config = dict(
    d_model=160,
    norm_place='pre',
    norm_eps=1e-05,
    attn_scale=0.134,
    tie_embeddings=False,
    parallel_block=False,
    beta1=0.95,
)
MLP neurons of a small language model. Each row is named by its layer, matrix (gate and up: input weights; down: output weights) and neuron, and shows model dimensions 16-143. Each number is 500 + 50 x the weight over its row's rms, rounded and kept within 0 to 999. Numbers have three digits each. A neuron's up and down rows have the sign that makes its largest values positive.
After each neuron's rows, "fires before" lists the tokens most often just after its 100 highest values on Wikipedia text that the model never trained on. A number after a token or word is its count.

L2.gate222:504522530469430507521524508503555557515498554585537432508477514461568549517531420659518524509510563505451442535448494491443433501480465543540478529467486462566505488514512444452407444507519543495516495457408572536552589551497538462431467466413465482363464455520429496469558534454590639471446538569544487437485471476514449469439530570543577520508516452501481515533440547418589486497469
L2.up222:520496484434465497515515450529342415634470514533488533482466486445493502451523495491591466539507560587588594507507477564480489482442515552460524535540440472445463550521513565520479450553546489458518502486553462403547473541463426393532547471544580521502536608427522476508498416502420424514557494464531449510495519528524614499507448506413571559481373529452554535488528494482531436551442
L2.down222:382534477515523526515570535535432552591478445528535519597524425513530584582445545510453592527421494516508495514548442424506472534514504560430534518512519449481451460519472584510492477541540536490566500456504560459487516491550495498474428477457522540506547479565446557472503527452507589402523491492504473589482487522570481550618573531607501468510576454627550534418451414486579657507522
fires before: "\n" 25, "-" 12, "The" 11, "In" 6, "M" 5, "A" 5

L7.gate290:520440557465468475518471492562515480517502511471451524483532474604526551536452571510500508592512509468457567544459522419556510410398494490512576541457520527531446486449487514459415471455441553569461351441550518384548507546494450505482462471564484551487552564535536591451575516536577464517408444491473423499450512515497491432543473522609537479454492430443405444574523514417523497496548
L7.up290:501495507513452428504464474458570415521462550504524523529485440515476467481461484434493464549484462543475480451523511455560491528467577547431495479496526489473478492447455427478537443580477522474481457459430456428494478574532534540501505507521495448421344541528478578557577554515408486646414570466511471416497508554496470558640445600405598408597459442550518452499490572460526525510453
L7.down290:567533517521443562541452520492542451489517504481549424589512490488472509387430537434561510501463453479585488566566400623481515542507566428432473441575495568408516445428431430464489512551568543490447556480461491524508532545513556521483590464428467515512505577515410575534537493523562495479493517498421430479500564482488536497543416470461464582489445644507599452473388441475484535563406
fires before: "," 18, " |" 17, " (" 9, "\n" 9, ")" 8, ";" 7

L9.gate372:490561539499535476418419462505430423451534395473468492570576433485453431539511474451499527541449477493430524586463494537448509527431481420530423519510432444537473489452448582544461451462607508487559509414528508432551539534487471433423580462494530511505486506420487454517498539437410506517546505415446532570483522519417486417506566596604460479495491453407516459577503524429430486509471
L9.up372:507468472462493601412455476469509481453444479504557539518550552482410538499519465622445451545436490428468484634586424422523561473469485492515442501442491489477570585513514505419509535433478475480469510417481473406521584529544428467521518478525427552527458537491598335527535529536459533405502526488480518528446573447417484444515610425533445528554483484533510596472497441544589435466508
L9.down372:478517530408492546520545480446484548480537408441500404488534454497485461537544488467488459561463433455424478449524384526418531486473433395544516519465501477499548572494541566585533545520460485528550577444497398543617509486504502514456533458420565535407517483485548445564461466466445471450583504514599614544494601528494530514547555596552511488466514460466518542465540474537422515538522
fires before: " States" 37, "," 7, " N" 5, " |" 4, "ent" 4, "er" 4

L2.gate218:491444468521503553471510539462365469518505487548508529423442478399499446415587415584532581598510531472446461536315424446487536455472412454491474531459453565573462505517531464479487557496461531590572438430480511506528594561442479463517514487501570591471496468531534497531517511473426514511488486521559515513421594528447490521552497452514467581420440507505507544571530476541388526513487
L2.up218:500394441565525425522473428549510377485542446495491508461483456451575459524426487488512601436531515524442473535379572526479501431449561511485532467434491552608459537535475523509540533535509507515512441478523534561566508494513475550553544475480502517528445505462502566565462395552442493409464338507534560505506409490404510566533535484396532526406486493557490615520551382509498405502530
L2.down218:550477482399453535513526483593433413402507576481459513484463489487480552506502577510504519531465471463570528602521570497485555498470554493511461530472525479423488500498564481543535556536403528468490550515545451527586464508669517558390457466474556501534494526480495577450615482513573539507565459472401566481498501523514510609373444480488427507565518404423589551513473525570519555473543
fires before: "\n" 71, "-" 23

L4.gate10:473441518445518529470486445458460445575413535606518493486573507459501453461457437552505583543419497482537499441396539430433455506455426417498537460541513541425494475484553583578516466538470486465526526569491481506555417489556448484490543521484509437533525569486462509593548407558496527481460527522520491449419571395504497508511504492525574487519469446566452464576561501499387414524573
L4.up10:539485517423497471529536510527485489494483449530483552463454487425533564516538510527522507556520484473491423612498579440568516465382522486513414432461507539381478515502594575646482563605461491486521497493543588568535483505462617508438541483491446546456465509451550646570490533516432565484489467525512458495491525499541483530562517475584593581470485519551573397426512512529508445483513
L4.down10:475459503516528559423534509455536430411549514528470457600522374532500385470516501505523492538491468510484508548533591512577554512601500585624503419526513570518557594480506467577518480417416457490523437508485483536530475529569463496437490446520484532492581589451444549404553556546441504437537555505482534516478526427439550512457506476539558544499567509579572537481480511503393486506534
fires before: "\n" 100

L4.gate306:466520475492531576568399452479488479524515626598456515543462577497552466463430570493450501525602404531506573494462587537494471486538555511458557469552474480583589479474524525545548387531464487555519423536594498519626486443496501514476537562505489519505586553508540501519516551403509497514496468518486498482568552490473424481454514514504485571500486421562467537496547474543497385462465
L4.up306:443437562552494451427431523454610581502533425443551481409547495517508516446493434625435445510446538587555453619483531519568542601507422538513496421501504480576482416532487533524583502493492544569546440454542511530474556481587491410549489374581609548468435447462451403511493554511522546449534461475456527439507511482451583567546551517484454525532460479468544458534466495446510443498571
L4.down306:489436547512427414466502470489539493412499572452454503498501502497518461495530547430467625468527508499462484483584393501507456519513450505473543525463550567477481599443523495527485447533477447533468555547527494536436442355497493512523561550498440465575516477466512549449358501459481567570563497494428548421537591530514454408570456480481575457531519477504491523461539536467542432400442
fires before: "-" 39, "\n" 15, "    " 8, "SA" 6, " -" 6

L9.gate320:452537563498499445479519556452458518436551455463506562598423576498495517564505469549578463419504512570498423536580504463576515518435477586533480511434479435449530557490458422406389531376588483443468531473447503501453495542434457442481477511550466588479445465476441427591488581476465432503582543583531476501505560479538479518443570583461492525436403420584509483503506471452522506480517
L9.up320:533585498531507599554527422519493510573490525505602515577494479438440441415544544448421461498414479542466523548535531402553476443453536490469494530496395534587536493584472430552417405444539467467524416493406534475504434514490576453586539449504479473486449471580539451531502441499452476413437508555478522520442496536545588452487574500573493483505415497456489515501541506526570444524462
L9.down320:528510477463654445489468529464536538552407475444548493573467524489480404503506638532436446447510522527461446482515489396463479408572480504491606538493492444496508538600465457531455508474505508470516517549481505473410517404472475513589431534475426475473413543505515483623522430441430502550456493532555541592530575484500534486602509514498458544512450484492481455441475539473569410531599
fires before: "," 65, " |" 7, "v" 5

L4.gate155:542483433546506497484502553492423509501532579445456549480511519406559468533498501544519559501479527484468515480585503473417463476427631412616472596473455597471480460510538505558417450480511474496451401490496504435568554513506508528462480485528534497442510563551474516374499580532533577505496463564474444466523529379407498518580480597486548575465550502518565490453493612393485443446509
L4.up155:450569364447504508531439483421503451444495549472522500527425494435586470469502511492570486542499482409468478467425500435508580448452587535493515530541546505521507456583475504544511528551477514565555536513471538591564433517458521454448476490500422520432453500671482463545537526520495578416521435484562484508427495476507495443450444528478498518537488506514485509470490477305484435469439
L4.down155:553481476652548506517466463488503547442517474438399408552559505491476512565564539566374551505532564543482486521544443467495434545522533454520473426475561502567449598579485477494392514504528489601538572391433461464542490494590446442500481530447513586407457536511475516519474417453441512573546473508524460467487509499536541480481506547469458495592576474490552474463500541519468456472511
fires before: "-" 37, "\n" 24, " |" 5, " pos" 4

L7.gate397:529520608549503417477485542519505450496485592478628494449487536513464616591494533463452471492493503516528470419445568430534450461543519599484430564450551498581393487401461536550412469494464450439552477522539426502513544527440539517593490417522552532499587510502571419494539545568552542425486530476462517402470456426557421509503506486516483539579436426574514455437469529474453531508424
L7.up397:480446490490477519493484472441540587473539508477588559525431542389412476441566553551515509492519533561538426499555517527519496483519534468493467548410524587502462543497398481556522439456435390500559526454497438452499520525518539552550589377494416473535607479535561442537536527530508577551574526533450550494489452457540404465512513471540464508623500537522539471514439570448494544501435
L7.down397:519587483494488514538493524558507486493447507449529480438490490521477535548475467493493514497483515462482537477495502510490519537604592459477595516575478403476505455579485573527433528439492496636443431544539481496503471549505471455513382402529465592465452563527428552398626475525561424432548487509530451515514497556504513540477550535498605482519483436424580557413473475546503522494430
fires before: "." 24, "," 22, "\n" 11, " and" 7, " (" 6, " in" 5

L7.gate209:561548435502547469569490414376497490432498381538450515539445594405461454560505540416571464456515496511484569472587498429464453579471524502561480569542480504483456501456539408514543373546556477429540474516517570484599555480410438501475555530451463531481360448431519455493474577481458406464418550544448574551431501503503545444539452533561473505506517466478467485425477509452502477489554
L7.up209:536395485547441472372530536427496403489474543523541560504457528490470493493593503483493487487442599442567403498455542372539553500476536541558565393530482521547465481443495481483427486443474479451472603501444478418592531459481620575514543474493500506565580497519375518379567511544523456498428460463521535510405490567552538504529449533539458495549495499513504564499505536454440506565546
L7.down209:467507540559565540444604479563560503435575503539483422468478496550483477531471569493403539539508571440565427455513458455476500583492455450511502450470515534473435435583544530524469545460460482512497554469536494593483543539510620558516527495544595474402582474436436470470558483383529542478557490564497546513492409522500443581521507497519551462543532488485475546499508529484479498575500
fires before: " |" 46, "," 20, ";" 11, ")" 5

L4.gate357:476550478572459554500488497522438566470470426528404513620518528528506501551506468478523536438567555520453485565480449487538517489465541494448530502461484506481551468565530511496483584431477476472536540514425565514530543503403489478554522454446599554454555526468523504512552398532521477479481599530374534546436530573490517516453450604485469539508404517553514476532575498541540600571548
L4.up357:469514501444499469498485514430498517455549413475519533492588601521476585434492439539413572491557513455564530531564479421483557459535505530453492618499436524547438583564505596562469530566551463557537539504442476518511500388448399451403527491568485458500468503478514540564459443476578492565513502499485539461461511511468541499507450593548536498456396435470520513508403483520565495480470
L4.down357:537491448458468515440407463496544545471488498555438457487466465457545503519452501478520449505383452496502513576575380581541494508510544454440557520438521463459502489526546437623556484461466531507433492528525594571493417506495587546455550404436496501524586501453521531516554561530365530459440511438506471535446505413520493521556513494557512432480433507566431438586430464449594489509482
fires before: "″" 24, " |" 20, "5" 6

L4.gate352:369532522480538522516542504417497458422426478497488463555488495513555476515491500400490552518580501534439500525483573464548551441527439424561474578471449493429497496590510515550462335578418511464585507609591535439463550486530523433503452547530414519515391513453442531546573519442478488481494559523393523498467481506438503554500499543535449502475485550546490545487472516494523437410547
L4.up352:478504472501488533452506448441430575419475542573519452543471512443446530485419490491472504486520470532570602620430479430480582533436509571554465476524583565598487513469492412557494466614444498509497503480563559532537426500434508455535483451428437567522489416465524550481498527596497509499453564468475574498470509525489520508520615546531552555441433491488556491604468591551537460479518
L4.down352:521578504510492483606440476438498522440517572472515550523456442543597592542515521427564570488522497420504503494571514454539505482473598472552480567522486561417526526565483550489417470564448492532601455492456432421512515474463540465476454421559593498417472557431516474478435436377415492536542514499328617478540465501472584490500498503531460456571545487429509531511505469456501465406469
fires before: "|" 44, "-" 8, "\n" 6

L4.gate203:447475491585408485530518452486438545500485435525497507420508489425508414388392444425468546459424589524439516526458481435473533458446534454485578543458487502467462424586571578435458458390432511550486533432515543570472451395514559535479563518491482474396473499557569514531560484507516490453460557519451377501481598452528475447412536464454487476524419553465507497481518510421532507536454
L4.up203:572517518482463428479423459462454438478545537457504563590461440552518425510435515597564555447450471564488558503487472476531484515489524540494528531516473548510523523577501571590432517495511480548590479519440551510457472455506558483467511548464578475413478598505517567384470542449560481510540416443446527566560609528462587490408564469348416534511474510535548607554522523525562496514513
L4.down203:448555589595530566491477484612458514550449475598468522493540551552544499512463426473372500529502504565425424490552512499409542458503474465550539560504483483447383557509546366561486507548487529522468574549567457538514462460539487460513530564561526545613439471527498483512503514553423474535417559527432496503475450462589479564625461534544447525512555456524567473483492494454599425486487
fires before: "-" 74, "\n" 26

L9.gate232:473464535526419557409548625499546468518532491547449522485491470466528561507471399488492560568489575511431421446472454395461477437490460561459579520546562538578511513463526479490559433431519492505555454362434536486621498534529492484511524480476456444557480544521441519443523543432551570500552479481383461482531469444554514459445557513460434520472539589517491481520405437490526412411421
L9.up232:578492474560510455492471498429581598526520423446505566533457453502498514506498421510493484442487504478535465532486492517541502508434527563544442470527515629481470476469574520425505484497551576569568469470561587467509431545527510514493576665395477543437397454595467608373462555484501515509554561447463584512441434457557510538502574473542521534507517534465476420547501493446482452424475
L9.down232:494529481566562479441512547577535392526559526488507490425371453555525477504459539425514515486516590578455577437451499470526443439559472552500447511523525497562502524468517488534493530452490447495478487522603444551414477458481607618541608494512479488521412528478447511454452386557554556539466538456523509557490553452466477454508512415549609493504516520512483468557597463478571483414615
fires before: "-" 87, "\n" 11

L9.gate51:444571497540574521553418477542539504532515496562474545503486415483473404514443465549487523559570503562559561565532485446532507530499537499447583499492485495552556466572555542577522580490583531442504549460416542485491464495525464575530461539532445401510516556555549378534490439451451473474635578540544456464514628431414533432467575534540552524546557498495395541536554517513552533515381
L9.up51:616475461503582487534434535396525532529560412585491565464513523436504503465459499519479478565514500514526497508549471462564482542495506567493508384444386421499523436491429460525539524476487514553502508552574589477537532405541563491498545499533527555534505540500686501488493446542550520547576510542522510606510442450520458438447500481449497555559609525460517451471485535521562516498494
L9.down51:514463519447474432565418528597485521536566475463545547537434459475529401467529396498407563477508482538576544521442547391548446541411552527504551538486535478461460543496544451458518523455527459515455504606469501500465448564472626507470431465479509480474493539459509533580455498518515523479444594520543514447533503529522575515486613526562514544410423405502484531548529508478516580567447
fires before: "ure" 28, "ural" 17, "ured" 9, "ures" 4, "ing" 4, "ions" 4